Weights of a small GPT-style language model, trained from scratch on English Wikipedia.
Size: width 384, 6 heads of 64, MLP 1024 ReGLU, vocabulary 6043, 31.2M parameters.
MLP neurons of a small language model. Each row is named by its layer, matrix (down: output weights) and neuron, and shows model dimensions 256-319. Each number is 50 + 12 x the weight over its row's rms, rounded and kept within 0 to 99. A neuron's up and down rows have the sign that makes its largest values positive.
After each neuron's rows, "fires before" lists the tokens most often just after its 100 highest values on Wikipedia text that the model never trained on.

L8.down164:54 41 45 36 15 53 57 46 56 49 29 63 45 42 64 68 31 57 34 41 74 42 66 49 62 56 44 60 43 68 68 58 45 43 37 54 51 66 63 45 48 53 55 68 71 19 48 67 56 52 22 62 57 27 50 53 70 46 52 50 50 60 47 38
fires before: " |", "==", " of", " to"

L7.down684:60 45 40 58 51 36 64 43 32 57 58 46 49 56 56 54 64 44 45 54 65 44 38 43 55 43 50 25 40 61 65 49 30 63 56 33 58 34 42 47 47 52 32 54 67 72 51 43 60 68 54 45 54 63 51 51 38 67 35 33 45 54 64 65
fires before: "===", "==", "=", "-"

L8.down752:46 39 23 75 39 36 19 45 49 55 43 32 52 37 58 57 36 58 29 50 53 44 65 29 49 63 42 56 48 61 70 55 56 70 58 42 51 47 41 30 46 42 35 41 64 45 44 44 27 57 60 50 48 38 46 62 65 47 39 51 50 35 66 24
fires before: ",", ".", "S", "\n", "ian", " and"

L5.down646:52 41 49 21 32 47 49 62 65 52 55 45 35 62 57 41 54 42 57 56 30 51 29 72 47 24 57 45 20 44 47 55 38 76 60 51 41 46 63 43 45 48 65 69 46 51 65 49 58 48 36 41 48 64 66 51 40 49 64 53 41 38 34 40
fires before: "\n", "born", "American", "J"

L10.down380:53 52 41 62 47 59 67 59 37 35 40 48 55 40 65 53 64 48 37 60 31 55 48 56 41 42 43 46 47 44 47 57 40 41 72 55 51 50 56 45 54 35 31 50 64 47 37 45 58 62 54 47 37 39 58 50 37 57 49 66 54 46 50 29
fires before: "\n", "|", " ", "|---|---|---|---|---|---|", " |"

L10.down582:25 50 33 60 40 70 35 51 40 38 38 48 58 48 55 48 35 55 56 53 89 32 59 59 60 26 54 30 53 49 38 73 57 37 50 54 56 38 64 26 56 50 47 39 56 40 68 50 57 51 46 59 51 58 59 52 49 38 59 49 52 52 41 54
fires before: ",", ".", " and", " |"

L5.down195:42 26 48 71 42 54 58 39 33 60 33 10 44 63 57 57 44 56 46 51 35 48 73 53 39 61 40 35 63 59 38 31 46 47 78 49 48 45 76 47 59 39 46 41 71 44 68 42 39 47 56 31 43 40 45 69 48 59 45 50 36 40 47 49
fires before: "\n", " (", " |", " 1"

L7.down1011:48 43 53 65 56 62 53 30 38 56 55 32 26 53 50 67 34 48 45 71 52 64 41 69 43 20 30 50 26 64 51 47 49 71 50 30 37 51 47 37 50 42 37 48 54 41 53 43 51 32 43 44 95 38 38 57 66 63 32 44 56 36 44 43
fires before: " |", ",", ")", " (", "\n"

L9.down934:25 64 64 52 44 56 61 44 55 52 37 44 31 50 61 61 33 42 55 58 60 50 68 49 36 41 41 44 27 61 42 39 64 50 47 56 48 51 52 29 56 37 50 56 57 50 51 45 32 59 37 49 80 34 37 64 56 37 62 44 49 40 33 49
fires before: " |", ","

L7.down265:80 48 43 53 52 69 27 63 42 54 48 37 60 43 47 55 37 49 59 44 62 70 38 74 52 51 60 11 35 63 42 50 44 48 56 46 35 53 57 41 31 38 46 34 32 50 55 46 45 46 21 39 42 64 52 44 66 47 61 46 43 74 39 54
fires before: " to", " in", " with", ",", " from", " at"

L13.down373:48 59 47 65 40 49 45 55 56 48 49 64 39 42 40 66 44 56 37 47 38 27 29 75 67 34 62 42 44 39 34 55 43 67 49 56 39 50 62 64 45 52 34 83 56 50 49 36 62 67 59 40 51 42 43 46 43 49 49 58 45 70 53 50
fires before: ",", " in", ".", "==", " and", " of"

L12.down864:67 50 53 64 58 45 45 62 36 53 47 44 48 34 55 22 55 67 30 43 43 86 40 58 58 62 61 57 47 36 52 47 47 55 57 46 50 49 70 59 55 51 57 39 55 51 57 46 71 25 44 51 51 51 39 68 56 53 68 50 38 50 39 38
fires before: " as", " in", " at", " with", " on"

L4.down18:51 39 26 59 69 54 42 55 57 63 69 55 51 51 78 55 66 45 36 46 53 43 57 81 35 39 57 42 56 50 55 40 45 48 42 55 38 52 50 29 46 62 35 59 42 65 45 45 47 28 55 54 61 82 26 50 31 42 50 41 44 47 34 62
fires before: "==", "The", "===", "In", "A", "|"

L13.down849:32 54 53 20 39 56 38 70 40 36 54 43 33 38 50 43 41 25 58 57 54 48 37 61 54 47 59 34 48 51 43 12 55 42 59 59 56 49 67 63 50 61 16 42 47 53 59 53 49 43 59 33 41 41 71 60 48 41 65 54 41 56 20 32
fires before: " a", "born", " an", " born", " American", "\n"

L7.down880:41 49 55 83 57 61 27 67 49 54 44 51 48 54 33 67 57 47 32 49 50 65 30 42 41 47 64 54 69 44 63 65 26 60 39 30 33 61 48 32 29 39 52 58 43 50 40 29 47 37 73 50 43 55 57 48 52 57 51 64 60 56 54 48
fires before: ",", ".", " and", " in", " of"

L5.down504:49 31 57 54 24 59 55 34 37 42 31 68 60 35 55 46 58 52 33 69 47 41 30 38 51 52 45 51 68 29 80 54 56 71 64 61 32 41 47 44 36 45 44 41 38 43 57 53 55 53 71 58 52 42 44 47 57 61 46 63 66 73 58 49
fires before: ",", ".", "–", ")"

L7.down350:30 48 73 46 50 71 63 47 43 37 20 58 46 57 47 44 58 39 62 50 36 51 40 67 36 38 43 41 52 50 32 47 49 57 60 49 59 66 53 33 47 39 53 38 44 44 81 43 43 51 69 58 46 53 44 56 33 57 24 65 54 44 47 45
fires before: " |", "°", "\n", ",", ")"